From a checkpoint of a small transformer trained on Wikipedia: 11.6M parameters.
MLP neurons of a small language model. Each row is named by its layer, matrix (gate and up: input weights; down: output weights) and neuron, and shows model dimensions 80-143. Each number is 128 + 24 x the weight over its row's rms, rounded and kept within 0 to 255. A neuron's up and down rows have the sign that makes its largest values positive.
After each neuron's rows, "fires on" lists the tokens most often at its 100 highest values on Wikipedia text that the model never trained on. A number after a token or word is its count.

L5.gate127 [128 195 127 163 127 156 154  92 130  89 102 114 125 130 140  95 151  97 117 123 100 137 109  98 145  91 103 140 169  88 145 134 136 101  90 107 139 150 130 111 128 212 138 137 154 150 123 135 140 143  99 135 124 110 144 129 128  84 143 140  89 126 130 129]
L5.up127 [113 150 115 120 143 130 144 112 134  60 177 133  97 129 180  75 114 116 137 105 100 123 128  88 124 131 160 129 169 121 116 117 136 136 133 151  79 128 135  95 144 135 116 144  70 136 113  92 131 167 104 122 130 130 126  96 117 111 110 152 130  76 107 109]
L5.down127 [115 118 138 156 109 110 122 175 103 155  83 130 170  99 132 184 127 179 154 129 110 102 143 132 110 141 120 112  84 142 162 178 122 110 155 128 141 131  95 121 123 137 127 121  91  77 197 135  91 128 163 164 114  83 122 172 121 110 107 132 131 158 143 110]
fires on: "s" 48, "di" 11, ":" 8, "-" 7, "," 5

L6.gate270 [158 149 159 121 105 118 126  76 133  98 118 140 143 108 114  80 178 132 117 114 121 120 194 146 125 131 111  96 137 125  99 109 126  97 131 145 104 130 113 146 126 156 144 161 109 142 136 166  94 113 162  95 101 136 153 107 121 126 149 105 116 153 119 129]
L6.up270 [153 148 164 110 108 157 121 104 135  93 119 153 131 112 148 111 146 157 132 129 154 136  68 157 164 102 130  77 145 123 161 166 146 166 131 102 145 133 122 122 131 123 131 180 135 144 125 150 109 155 112 142 119 149 140  81 112 135 130 133 112 141 130 106]
L6.down270 [ 92 133 154 114 113 135 135 150  99 158 157 154 126 125 112  85 103 155 127 146 104 100  91 104 152 133 102 174 140 121 159 190 136 115 134 136 157 123 131  54 128 140  93 104 131 157 136 115 151 150 130 130 108  98 121 152 135 143 153 166 100 133 110 108]
fires on: "|" 97

L3.gate227 [146 111 106  89 124 138 117  94 166  99 118 119 124 138 173  77 126 120  80 144 158 105 149 123 142 103 135 122 101 133 103 119 110 101  86 161 100  99 102 154 126 144 123 148 164 111 114 137 138 158 127 124 114 131  85 184 119 149  91 144 153 113 144  93]
L3.up227 [139 124  96 125 142 119 119 111  96  91 135 142 120  96 111 126 113 147  69 120 105 124 126 131 128  83 176 138  95 100 124 126 157 108 137 116 130 166 135 134  96 158 141 132  72 118 122 143 145 132 106 112 100 105 143 130 116 116 143  98 149 126 126 181]
L3.down227 [ 92 173 155 139  90 159 124 134 112 147 122 100 118 115 118 146 123 121 124  90 137 112  80  97  76 119 126  88 144 103 106 154 153 107 167 108 103  95 138  96 150 100 131 115 116 164 109 137 174 124 160 158 138 128 150 175 124 142 152 166 155  95 123 109]
fires on: "\n" 53, " According" 11, "\n\n" 8, " vis" 7, "According" 5

L6.gate140 [162 149 130 123 160 107 128 109 125 134 132  87  91 111 117 120 139 150 152 152 130 120 146 143 144 114 186 111 123 142 127 122 124 155 166 101 118 177 131 184 121 183  90 122  96 135  99 177 105 147 162 140 149 150 116 124 116 146 110 101 142 186  99 103]
L6.up140 [123 170 172 137 144  81 140 157 120 135 158 140 125 116 159  78 133 122 138 142 129 121 125 146 124 143 127 111 128 166 154  90 146 136 145 154 116 131 130 126 157 102 127 167 156 128 155 121 108 133 112 130 101 137  86 125 147 124  82 161 144 142 112 110]
L6.down140 [125 145 159  83 153  93  91 143 130  88 122 166 111 109 137 128 121 119 149 154 155 123 107 132 161 129 130  93 185 145 133 127 126 137  94 129 152  98 141 167 165 132 147 113 156 172 135 147 148 147 177 114 131  80 123 126 119 164  75 130 160 132 133 127]
fires on: "." 92, "\n\n" 8

L4.gate188 [ 94 142 141 122 133 144 126 134 105 110  99 132 149 126 136 159  93 117 115 102 119  86 142 131 102 158  61 144 139 133 144  99 106  86 125 130 126 123 126 147 148 144  83 164 151 162 102 166 111 140 129 132 146 106  87 112 132 168 126 144 134  92 171  96]
L4.up188 [ 77 161  61  98 134 113 133 135 113 165 141 129 125 143 123  99 143 157 110 149  87 162  66 141 110 135 114 119 159 176 114 139 150 150 157 153 149 149 113  82 108 113 113  99 104 126 119 125 107 114 165 176 164  79 144 113 117 100 100 159  94 134 148 127]
L4.down188 [118 123 147 159 101 126 127  75 120 203 103 103 126 144 103  98  96 125 141 102 143  93 130 151  97  79 113  94 119 187 125 107 172 105 152 101 102 117 148  90 109 123  89 102 128 130 149 126 129 119 133 129  77 117 125  95  90 106 122 104 117 112  82 110]
fires on: " |" 52, "|" 46

L13.gate283 [119 112  99 132 141 153 159 113  96 120 152 132  96  91 151 140 182  94 147 137  84 148 149 110 131 134 163 103  90 140 124 125 159 135 118  88 110 149  86  68  73 125 127  93 120 139 142 174 111 147 136 149 139 131 155 141 172 120 135  90 115 167  96 109]
L13.up283 [111 124 112  81 122 147 138 122 121 158 140 115 166 124 143 114 135  82 135 116  71 122 141 129 151 111  82 175  80 113 128 139  99 159 159 105 148 122 126 165 126 122 131 120 117 164 130 127 124 119 146 164 106 101 136 103 137 159  99 101 132 168 126 118]
L13.down283 [ 72 110 117  88 148 111  85 145 120 132 138 125 111  85 110 121 120 175 130 138 124 111 115 123 138 109 121 112 122 137 140 107 101 113 149 164 144 153 129 107 113 139 107 116 103 100 145 112  87 159 164  99 100 126 128 108 138 112 164  97 131 158 153 102]
fires on: "|" 38, "-" 14, "\n" 10, "–" 10, " |" 10

L2.gate188 [126 174 118 154 112  97 125  93  85 118 129 136 181 130 126 146 113 153 165 160  69 160 163 111  99 134 116 127 131 150 117 169 131  96 163 135 112 103 140 101  74 122 149 120 144 124  90 159 101 101 107 100 151 100 142 118 178 107 163 142  78 112 150 160]
L2.up188 [ 95 143  75 136 106 112 169 118  99 131 115  93 166 135 143 115 150  94 153 126  72 172 159 133 122 146 162 122 146 131 112 124  94  86 166 166 110 124 151 122 114 119 167 154 156 119  99 159 129 149 123 107 120  97 120 116 164 107 127 150 117  80 171 136]
L2.down188 [168 146 146 129 139 129  88 132 134  85 126 117 113 112 105 146 138  99 103 103 120  79 129 104 135 119 124 117 100 135 127  92 151 144  98 121 142 136 153 133 128 130 140  93  89 139 123 141 102 124 142 138 156 120  92 100 158 143 110 131 154 176 160 117]
fires on: "-" 93, ":" 4

L3.gate373 [125 126 145 125 131 117 108 100  93  93 131 100 120 154 134 112 133 139 141 109 116 150 128 119 177 147 119 104 152 160 120 114 131 111 140 152 141 143 143  94 107 106  78 137 123 111 148 118 158 169 160 127 126 129 125 123 137 119 115 148 115 119 123 139]
L3.up373 [ 88 127 139 128 123 134 117 128 171 127 119 167 124 134 141  98  92 104 135 157 149 123 113 150 165 120 160 113 148 157 107 133 130 109  90 156 138 140 107 111 119 101 138 145  95 156 148 147 122 161 121 114  95 127 118 107 104 144 178 110 101 116 106 128]
L3.down373 [121 136  98 117 131  82 170 131 156  81 171 102 137 113 159 180 116 101  90  89 140 139 122 144 126 147 121 167 122 114 150 134 135 143 128  85 140 160 100 173 140 132 136 137 128 164 115 164 143 119  97 106  97 159 103 117 108 116 120 108 115 124 123 110]
fires on: " a" 63, "A" 24, " the" 8

L6.gate156 [193 123 145  93 108 148 109 119  72 142 162 136 101  96 152 161 108  84 141 144 111 106 155 162 134 120 117 135 123 121 157 112 146 112 120 147  95 132 148 121 102 149 129 153 119  98 104 110 122 163 105 106  77 136 115 112 125  80 131 155 112 122 135  81]
L6.up156 [113 139 147 136 174 166 149 117 125 111 145 126 118 131 141 135  99 137 158 155  94 172 154 160 115 137 140 127 162 111 138 139 120 127 129 137 164 135 168 155 126 155 109 148 123 102 122 158 113 114 132 152 115 156 123  93 141 121 100 129 109 150 118 123]
L6.down156 [128 133  91 144 114 115 111 146  96 159 129 114 132 155  97 171 158 159  95 116 176 105 161 110 110 131 122 105  88 110 113 156 114 107 105 130 113 135  85 156 121 124 135 155 138 105 175 128 153 131 155 132 161  94 148 136 137 140 170 125 164 131 152 111]
fires on: "," 64, " December" 10, " early" 4

L2.gate31 [134 118 114  80 144 154 134 112 143 129 132 133 118 140 133 174  85 125 129 140 158 114 100 182 106  97 130 135 136  80 148 156 106 164 126 101 165 117 110 129 110 136 142 129 115  95 164 131 123 124 132 146 126 125 112 119 100 146 131 133 106 133 123 110]
L2.up31 [120 138 136 115 161 159 148 114 109 204 123  79 144 124 129 149 124 120 112 107  87 130 138 150 145 105 105 161  95  87 169 122  54 122 100 140 150 148 127 102  90 144 173 122 119 103 146 126 103 135 157 157 114 128  87  96 161 133  94 102 108  98 146 123]
L2.down31 [134 123 116 169 118 112 118 112 106 106 119 130 157 133 124 133 150 137 149 106 149 133 159 151 141 180 137 147 124 129 108 125 134 134 103 147 120 118 121 162 104 131 120 112 105 105 136 136 117 131 106 115 144  72 124 133 120 130 136 133 154 161  84  95]
fires on: "," 57, " and" 21, "ly" 9, "ally" 7

L3.gate368 [151 132 133 125 174 173  90 158 128  79 132 145 144 114 111 144 129 135 131 143 114 142 144 133 122 114 108  81 104 142 141  95 114 138 165  83  94  94 108 164 159  99 134 154 124 113 141 152 155 147  98 119 119 127 124 152 151 115 128 191 135 117 145 119]
L3.up368 [148 146 138 117 105 138  94  88  82 149 129 145 142 178 126 121 116 180 133 128  95 107 135  96 109 165 127 162 104 126 115 179 110 150  97 140 138 108  81 120 166 142 124 141 164 142 109 133 151  97 120 125  45 134 121 104 108 141 148 109 122 142 140 121]
L3.down368 [121 122 133 111 100 128 127 159  93 128 117 137 146 142 119 105 108 137 105 138  90 129 119  68 128 121 111 114  99 164 152  94  69 117 128 110  88 112 122 128 181 112 134 109 139 134 116 107 142 165 149  84 121 157 113 121 145 137 186 177 132 139 111 140]
fires on: "F" 56, " Fa" 13, " Fer" 13, "sc" 7, " Sk" 4

L2.gate182 [116 114  96 143 113 116 153 110 169 147 142 129 117 125 153 122 153 128 130 122 190 136 118 113 111 148 126 138 144 160 164 133 134 137 157  95 150 146 102 137 113 133 108 137 111 126 147 102 128 107 157 160 164 112 135 124 103 146 122  69 124 174 169 152]
L2.up182 [ 77 100 112 129 131 145 145 123 122 110 142 138 100 124 157 114 109 142 151 116 113  96 165 132 140 126 123 141 127 183 111 138 117  86 144 132 147 137 147 149  95 144 187 103 158 101 119 120 107 154 144 119 129 106 140 134 121 148 116 127 189 132 119 130]
L2.down182 [144 156 132  99 174  94  92 150 149 112 128  76 118 147 174 147 129 127 159 158 149 133 156  97 113 123 111 140 153 107  86 129 104 167 125 117 167 105 142 166  85 130 135 107 114 185 138 114 132 108  64 151 128 144 169 150  98 134 147  94 129 143 153 135]
fires on: "-" 100

L4.gate204 [139 129 127  74 123 107 174 134  92 147 124  61 120 120 110 146 176 156 129 132 111 131 139  89 139 126 142 188 109 215 150 128 126 141 127 140 109 130 136 119 176 122 124 113 138 101 121 100 151 105 117 118 132 162 123 144 118 129  92 127 138 156 125 158]
L4.up204 [143 138 172 168  95 140 118 131 121 118 119 112 127 115 136 126 122 111  79 116  75 155 135  84 132 151 124 149 131 164 144  96 111 131 131 110 158 128 118 125 146 148 135 151 112 124  96 134 102 153 147 140 172 208 106 159 118 119 136 101 146  73 192 130]
L4.down204 [142  89 111 106 126  99 126 132 106 103  96 165 182 144 135 127 123 109 128 109 125 135 105 124 146 129  86 126 169 175 134 110 125 115 129 149 148 131 120 178 114 126 115  72 130 108 116 163 153 126 114 100 118 159 120 108 124 127 115  87 195 122 134 134]
fires on: "." 92, " ." 8

L8.gate266 [149  62 132 137 117 133 153 114 146  87 112 137 152 134 133 103 131 100 168 156 122 120 116 144 120 144 111 132 141 139 117 112 158 134 179 143 118  65  83 102 127 168 117 123 113 145 133 114  99 125 109 101 121 153 125 208 136 172 146 119 134 119 119 119]
L8.up266 [104 139 111  99 127  92 148 120 117 112 104 125 123 139 163 106  91  99 148 129 102 169 154 145 126 119 161  69 136 141 153 117 101 124 126 133 139 107 124 100 156 115 100 150  97 119 147 144 124 114 154 118 101 157 109 131  93 126 151 128 139 144 142  90]
L8.down266 [120 123 134 119  84  83 145 100 116 109 142 139  95  99 117 120 102 115 152 186 111 132 176 123 139 120 151 115 101  95 129 145 147 110 134 152 168 132 138 104  94 126  93  86 107 144 153 107 144 162 146 132 108 143 157 162  93 114 154 120 152 125 154 126]
fires on: "on" 22, " second" 11, " daughter" 8, " son" 5, " death" 4, "ity" 4

L5.gate165 [141 107 138 101 108 156 133 133 116 133 144 154 122 193  88 135 110  86 137 136  96 101 172 195 120  78 140 145  92 204 109  82 107 157 119 141 147 117 119 156  96 107 108  92 127 165 101 149 159 127 151  85 139 107 132 105  96 133 119 114 140 139 138 142]
L5.up165 [136 144 121 157 114 111 100 104 129 127 168 162  79 113 102 163 113  94 119 132 102 138 121 100 104 157 113 118 139 204 131 101 104 120 143 141 139 120 140 158 135 135 135 144  77 167  99 131 102 129 111 123 126 160 132 145 159 105  94  83 108 175 106 154]
L5.down165 [141 104 156  81 157 112 103 122 123 101  97 184 136 152 120 119 121  78  76 143 124 149 169 114 114 124 145 120 166 123 110 118 160 115  82 116 134 103 151 188 169 146 110  72 167  90 154 147 185 102 165 124 111 132 140 145 110 141 142 112 164 144 136 116]
fires on: "." 99

L2.gate13 [133  90 149  82 134  98 134 116 177 112 137 116 144 121 140 110 113 129 139 118 134 100 111 154  99  93 135 161 168 178 123  93 149 157 168 110 157 128 124 186 123 142 122 154 143 120 115 137  86 143  97 141 150 146  92 140 113 157 132 124 156 126 112 115]
L2.up13 [127 135 102 115 155 117 151 125 131 122 143 127 130 114 110 122 144 161 138 124  91 112 105 165 129  98 136 160 170 166 143 133 152 184 146 104 140 105 123 165 135 122 134 161 122 134 113 118 128 179  93 153 152 184 108 137 107 125 119 116 142 103 113 110]
L2.down13 [137 112 120 114 115 127 106 145 116 135 129 166 113 136 123 142 126 133 149 163 115 154 145 148 140 105 132 160 140 153 100 125 150  84 113 118 134 105 127 136 113 107  97 102 142 131 162 116 189  94 220  78 115 144 107 145 140 139 132 140 179 124 142 116]
fires on: "." 45, " ." 28, " because" 10, " so" 8, " if" 5

L7.gate171 [150 128 132 130  67 115 122 110 135 109 152 149 134  95 130 129 110  93 132 109 128 111 111  99 128 104 114 157 120 163 106 135  97 150 118 117 113 120 154 154 121 108 122 169  73 118 140 152 141 116 157 136 121 102 101 113 133 104 120 151  92 166 121 103]
L7.up171 [150 193 171 120 132 122 132 178 144 119 140  92 130 110 137 159 155 127 102 106 138 121 107 101  81 126 122  89 124 116 134 122 124 113 117 126 166 116 106 105  86 128 133  91 138 138 151 135 149 106 148 133 160 109 120 151 101 178 157 112 110 152 166  88]
L7.down171 [ 94  99 124 117 116 120 136 114 154 142 122 154 118 124 110  70 107 123 157 142  72 148 127 119 138 112 140 112 143 129 170 150 153  95 121 143 156 160 149 133 142 146 123 102 125 148 121 114 111 123 116 100 116 159 157 112  87 103 125 131 145 150 115  93]
fires on: " father" 19, " son" 8, " brother" 7, " period" 7, "on" 5, " relationship" 4

L3.gate334 [144 139 173 131 110 164 140  55 172  95 158 127 172 108 158 110 140 123 140 121 137  99 136 150 125 115 177 148 123 154 156 109 114 115 122 133 125 155 147 126 110 119 117 110 113 159  81 129 132 114 119 111 135 163 163  76  79 117 113 121 135 174 135 129]
L3.up334 [128 180 131 107 146 160 148 126 119 153 110 127 183 137 115 139  73 126 140 133 144 110 141 180 157 118 107  84 144  89 131 100 100  82 152 130  78 171 154 104 113  92 140 138 117 122 145  96 156 121 120 108 141 107 145  92 120 123 118 111 110 107 100  95]
L3.down334 [143 138 138  83  73 120 124  75 148 130 103  98 123 137 162 133 144 128 119 111 118 118  84 126 154 155 119 141 109 117 141 124 113 168 142 127 152 136 104  95 148 164  90 111  94 171 136 145 127  93 138 101 150 116 143 152 136 133 134 179 125 123 122  77]
fires on: "th" 18, "year" 17, "|" 10, "8" 7, " 9th" 5

L13.gate98 [192 162 143 152 115 137 123 123 149 122 124 112 121 136 121 115 153 145 128 118 156 133 135 106 151 146 106 136 131 168 138 180 101 118 114 115 135  90 121 123 102 145 178 106 148 176 120 166 150 120 110 132 126 135 129  87 127 135 155 127 144 149 120 108]
L13.up98 [139 100 156  79 134 102 121 114  77  84 138 133 156 137 109 120 114 119 128 135 186 139 101 126 116 144 134 159 145 121 122 140 159 138 111 141  99  96 108 142 148 158 117 135 167 118 127 141 101 128 112 124 114  90 124 101 110 107 178 131 178  94 106 151]
L13.down98 [136 129 134 116 128 111 141  93  93 128 124 118 163 136 159 150 169 143 150 104 147 156 160  76 111 119 128 143 141  97 125 170 142  96  93 140 134 157 130 138 149 163 108 158 123  78 108 106 139 106 142 117 135 127 133 111 130 132 124 150 129 208 143 127]
fires on: "-" 16, " E" 14, " M" 10, " e" 6, " le" 6

L4.gate425 [109  92  98 128 154 121 125 151 104 108 105 133 118 150 130 122 100 178 128 143 144 151 149 151 121 123 130 128 152 121 153 135 102 190 123 113 152 152 166 122 157 142  96 126 126 147  96  93  92 121 124 164 163 158  94 142 102 125 119  86 170 144 104 127]
L4.up425 [128 127 101 112 148 125 139 119 138 143 112 150  79 137 126 164 148 109 130 176 105 167 147 101 122 124 126 148 137 127 101 163 122 137  83 131 179 140 150 124 102 131 178 141 104 118 110 158 146 125  69 142 108 201 103 114 133 125 144 123 130 108 126 107]
L4.down425 [117 116 143 125 124 128 143 107 142 109  80 148 116 118 108 102 125 102  75 117 145 151 152 138 122 119 116 107  97 159 111 136 124 131 123 137 111 120  87 166 155 157 118 156 133 131 142 120 157 103 153 106 139 142 159 152  84 139 171  95 161 139 109 168]
fires on: " ." 26, " only" 19, " and" 9, "ly" 6, "." 5

L14.gate228 [ 85 110 123 144 167 138 140 115 153 117 149 136 136 148  83  98 184 122 103 149 124 143 152  91  85 102 128 107 139 120 136 142 125 148 126 134 164 152 131 173 115 138 102 120 166  75 102 136 142 119 111 150 140 100 107 163 111 201 105  97 131 113 160 135]
L14.up228 [139 113 171  76 116 150 125 161 102 102 124 144 136 116 162 109 138 147 123 101 125 173 128  97 125 121 138 131 157 149 118 170 132 136 135  80 122  99  90 156 129 111  81 110  83 142 152 101 167 123 111 120 137 147 175 157 106 145 174 135 138 167 113 131]
L14.down228 [133 118 174 117 101 138  98 149 104 107 123 115 158 128 151 142 107 107 135  94 127  94  96  92 107 126 109 143 106 121 138 142 123 150 142  92 127 108 117  86 134 106 146 111 148 132 116 127  91 136 141 175 161 115 128 123 128  98 127 114 148 128 107 138]
fires on: "." 24, "," 21, " life" 5, "\n\n" 5, "\n" 5, " where" 4

L3.gate470 [116  72 111 164 140 116 155  80 128  94  92 148 135 149 121 138 154 141 128 130 101 118 114 115 142 107 134 140 117 106 152 104  87 127 127 183 143 187 153 148 135 127 171 110 158 179 155 135 160 168 154 131 131  96 137 111  97 116 145 139  81 128 107 115]
L3.up470 [104  83 129 110 112 120  87 141 147 113 114 140 113  90 154  95 121 129 145 115 107 147 166 133 164 142 118 153 110 130 171 136 136 172 150 135 134 174 135 162 117 157  59 118 146 130 154 160 141 174  99 149 102  81 159 126 115 145 113  99  99 133 146 134]
L3.down470 [135 164 111 107  94  71 180 150  80  97 115  89 182 164 110 132 118 104 129 128 179  93 112 116 112 131 159 136 109 135  97 157 126 139 147 151 109  86 132 130  92 109 178 108 145 136 128  78 157 132 134 101 104 132 124 103 132  79 114 123 113 169  86 140]
fires on: " the" 68, " His" 9, " The" 9, " An" 6

L4.gate242 [120 106 109 148 156 137 125 135 175 127 163 115 126  94 152 100 147 122 149 137 139 139 138 122 147 178 127 119 162 172 126 116 110 105 137 125 131 111 152 104 156 118 108 144 195 151  93 113 135 119  82 165 124 141 129  97 156  93 155 142 126 108 133 199]
L4.up242 [126  82  88 131 124 125  86 173 127 114 106 138 152 136 149  88 112 122 135 140 122 123 125  95  83 120 141 149 149 139 151 157 159 137 164 145 136  87 146 148 124 159 140 148 143 140 102 109 121 132 132 133 150 142  69 113 137 158 133 196 142 129 146 147]
L4.down242 [150 112 135 138 149 147 110 106 138  82 133 133 127 118 119 114 128 139  95 101 145  70 114 121 130 137 152 157 127 150 131 118 145 104 147 134 151 126 136  85 113 149 129 135  83 114 141 128  83  77 111 104 141  92 106 151 126  83 149 118 166 118 140 135]
fires on: "-" 68, " un" 9, " ab" 7

L2.gate284 [154 150 167 138 112 150 132 144  98 128 136  90 169 122 182 130 133 144 102 128  96 122 118 153 146 135 136 169 112 160 131 140 142 129 135 153 123 122 116 129  95 137 117 143 135  98 147 156 127 131 129 150 137 124 132 100 171 108 117 120  78 127 169 108]
L2.up284 [179 140 118 161 146 118 124 143 119 176 146 136 146 160 111 109 103 142 145 125 117  97 135 165  85 139 148 188 161 136 129 119 160  98 110 153 110 105 119 103 102 109 122 154 137 122 130 161 134 135 129 132 121 154 120 125 156 127 167 168 128  93 127 146]
L2.down284 [ 97 136  93 146  84 119 133 162  94  97 120 114 159 116 128 134 130 127 100 128 107  89 120 129 136 130 118  90  96 137 110 123 168 155  94 159 110 128 101 148 155 149 146 137 130  91 154 138  91 123 141 136 132  95 158 120 168 158  85 154 137 169 127 140]
fires on: "," 71, " By" 17, ";" 4

L4.gate115 [113  85 113 120 182 120 192 136 108 131 128 146 150 129 142 151 128 153 125 110 134  96 154 112 150 145 121 124  92 136 132 120 116 173  82 138 155 167 125 124 140 129 136 114 112 114 129 145 130 143 149  84 116 104 123  98 140 127  54 124 128 102  85 152]
L4.up115 [157 106 118 138 133 131 113 121 164  99 114 184 146  72 122 124 144 110 125 173 103 127  83  77 185 125  81 132 107 115 140 136 112  94  75 126 117 114 146 114 118 128 118 163 122 147 170 137 111 181 140 124 119  84  91  96 100 121 141 109 131 125  75 171]
L4.down115 [142 148 132 116 124 109 175 113 134 102 111 117 165 141 139 139  92  99 150 119 114 102 122 108 100 121 131 159 131 159 105 128 127 113 119 145 163 130 133 131 141 108 139 127  96 126  92 104 137 113  76 118  99 101  68 108 126 159 128 111 135  87 142 153]
fires on: " the" 90, "The" 8

L4.gate338 [150 135  90 174 136 111 128 127 123  88 125 128 121 147 159 117 159 150  97 113 199 133 148  89 120 146 141 137 143 114 135 124 137 102 103 131 118 113 172 160 100 105 107 134 111 148 165 111 176  97 120 143 150 129 118 107 140 105 136 152 128 102 100 124]
L4.up338 [162 138 142 169 108 108 141  72 110  63 105 156 119 134 151 139 122 112 183 118 105  63 125 124 118 108 108 157 116 170 152 126 108 103 131 145  87  92  95 131  89 145 132 143 119 114 135 119 107 164 104 113  95 123 128 125 104  79 137 109  98 141 120 125]
L4.down338 [118 147 157 115 160  96 120 146  99 131 154 184 121 135 119 109 137 114 105 138 149 171 164 180 128 166 142 150  82  83 142 111 149 129 138 102 141 145 168 125 142 105 130 112  83 155 158 120 136 118 109 160 153 161 130 129 133 161 114 129 120 109 112 128]
fires on: " |" 20, "-" 16, "{" 15, ":" 15, "ine" 9, "," 7

L14.gate488 [130 137  87 117  68 138 128 103 142 110  87  95  86 142 121 114 132 116 105  57  92 105 165 135 171 162 143 122  94  91  99 115 111 150 175 149 129 178 151 126 104 107 163 145 135  99 133 186 142 121 121 129 132 109 141 125 133 126 136  99 143 163 134 107]
L14.up488 [106  99 126 133 158 144 127  84  85 165 136 136 154 123 147 147 136 157 154 144  93 157 114 145 116  92 121 118 113 192 153  92 118 114 144  92 135 128 173 155 124 120 129  96 149 138 154 155 122 135 100 142 130 107 147 143 131 147 122 137 115 143 175 105]
L14.down488 [144 164 129 109 153  84 113 112 147 136  90 130 104 126 130  84 116 136 137 135  94  76 139 120  87 108 117 111 106 141 157 113 101  97 160 158 120 138 131 103 101 140 105  74 127 143 150 122  99 133 116 151 135 139 110 139 141 140 159  90  98 133 107 133]
fires on: "|" 45, "\n" 14, "." 13, " (" 6, " |" 4

L5.gate210 [ 76 133 128 110 115 103 165 109  83 177 157 144 148 163 117 119 127 105 114 139  86 133 152  80 174 122 131 131 127 180 121 114  97 125 122 134 141 150 146 103 124  98 107 134 124 130  88 105 147 145  98 127 134  90  91 109 157  89  98 129 154 121  93  83]
L5.up210 [123 110 120 106 128  96 125 138 101 132 109 161 147 109 119 107  84 117  95 118 142 160 143 137 153 141 119 118 142 117 128 150 146 145 153 142 146 111 111  88 143 137 139 124 108 143 141 147 132 156 103 126 154 158  78 144 114  64 150 111 102  79 116 136]
L5.down210 [132 129  74  86 119 134 126 162 121 121 102 128 123 126 109  98 140 112 178 152 132 137 129 144  78 129 132 146 139 130 132 126 163 132 129 109 132 168 158 121 143 106 154 149 143 155 137 123 144 186 154 154 124 119  58 137 155 175 153 129 146  85 145 153]
fires on: " the" 20, " March" 15, " February" 10, " January" 10, " July" 9, " May" 9

L6.gate468 [117 134 130 127 114 111 165 142 143 134 105 111 126 127  90 166 150 131 125 139  91 119 153 157 119 113 151 177 142 133 171 122 131 121 123 125 136 167 162 134 159 112 112 156 130 181 116 153 136  96 148 153 124 151 106 141 145 148 162 106 138 113 133 100]
L6.up468 [ 79  96 104 107 133 108 174 109 121 118 132 112 100 128 130 129  82 122  94 175 125 158 143 110 124 133  82 129  79 132 142 135 129 133 128 141 100 135 117 158 125 163  98 165 122 157 161 160 117 143 107 130 143 142 118 130 102 157  97 106 123 168 104  98]
L6.down468 [154 101 151 141  96  96 138 132  79 146  87 179 132 150 124 154 110  97  91  93 105  99 157 135 120 143 165 129 120 105 101 105 131 122 128 118 143 163 101 135 142 123 169  89 128 134 106 140 165 109 153 111 105 136 106  88 123 139 133 119 152 139 130  90]
fires on: ";" 38, "\"" 22, ")" 22, "." 18

L7.gate420 [111 176 131 158 109 110 121  98 103 176 126 168 138 182 163 148 151 122 102 143 125  99 177 141 120 168 114 154  95 116  81 114  93 152  56 123 158 124 117 135 108 109 152 151  96 128 129 102 147 130 132 131 113 144 148 165 141 138 145 115 133 113 104 169]
L7.up420 [157  98 120 139 118 133  96 107 142  78 147 128 139 122  79 111 128 159 120  98 120  82 118 104 121 149 127 136 121 135 134 122 176 129 148 118  96 107 119 119 107 111  80 134 151 145 107 136  90 103  84 114  98  74 107 108  96 119 115 148 164 124 130 107]
L7.down420 [123 150 128 121 113  99 145 146 105 137 120 112 151 164 143 120 118 128 122 139 100 125 142 125 102 113 120 127 114 119 112 109 111 125 132 125 147  88 103 151 173 102  98 144 168 138  97 118 102 142 101 151 128 119  95 101 150 119 175 114 111 121  79 133]
fires on: " the" 90

L2.gate254 [135  98 114 118 134 100 108 152 131  96 128 122 109 119 112 106 171 185 185 107 144 148 113  99  82 115 138 133 137 158 143 122 118 117 159 110 129 111 169 133  90 136  99 147 107 138 126 127 167 119 127 142 129 129 117 120 122 148 121 126 152 143 177 162]
L2.up254 [143 133 115 112 105 114 157 110 122 126 126 112 117 122 109  94 177 116 156  84 101 142 142 109  69  66 129 140 137 140 193 154 125 106 152 101 118  91 156 159 146 132 120 140 129 132 140 118 133 129 124 134  98 113 103 162 106 177 136 136 130 152 166 163]
L2.down254 [ 71 145 102 152 181 145 112 162  93  99 131 103 113 132 180 105 135 112 157 119 150 145 146 153 106 176 138 149 112 117 144 117 120 120 117  98 142 144 154 133 138 122 156 153 116 179 128 137 162  74 102 143  89 125 126 138  88 130  85  73 120 130 147 108]
fires on: "-" 75, "–" 24

L3.gate311 [135  93 110 129 101 115 102 133 132 107 133 104 157 166  87 155 165 113 101  99 115 146  80 134 122 137 117 135 142 115 137 116 110 132 114 165 107 131 145 118 133 120 102 130 151 112 128 123 115 112  95 147  88 136  99  77 136 126 124 150 134  67 140 141]
L3.up311 [130  80 145 121  82 157 131 142 129 138 121 129 131 112 145 134 126 139  86 133 156 119 121 127  63 137 129 140 131 154 121 157 114 109 174 133 184  97 113 138 113 130 126 132 205 121 151 138 124 168 140 120 104 122 185 125 115 105 145 138 107  98 131 132]
L3.down311 [157 141 143 122 138 119 103 127 139 114 138 116 140 157 139 120 106 138 120 100 138  86 154 131 179  99 148 124 117 157 130  96 132 143 146  81 111 145 173 111 151 125 157  82 103 146 138 107 118 129 139 107 105 114  96 158 109 138 126 107 121 126 163  67]
fires on: "-" 79, "\n" 11, "fa" 5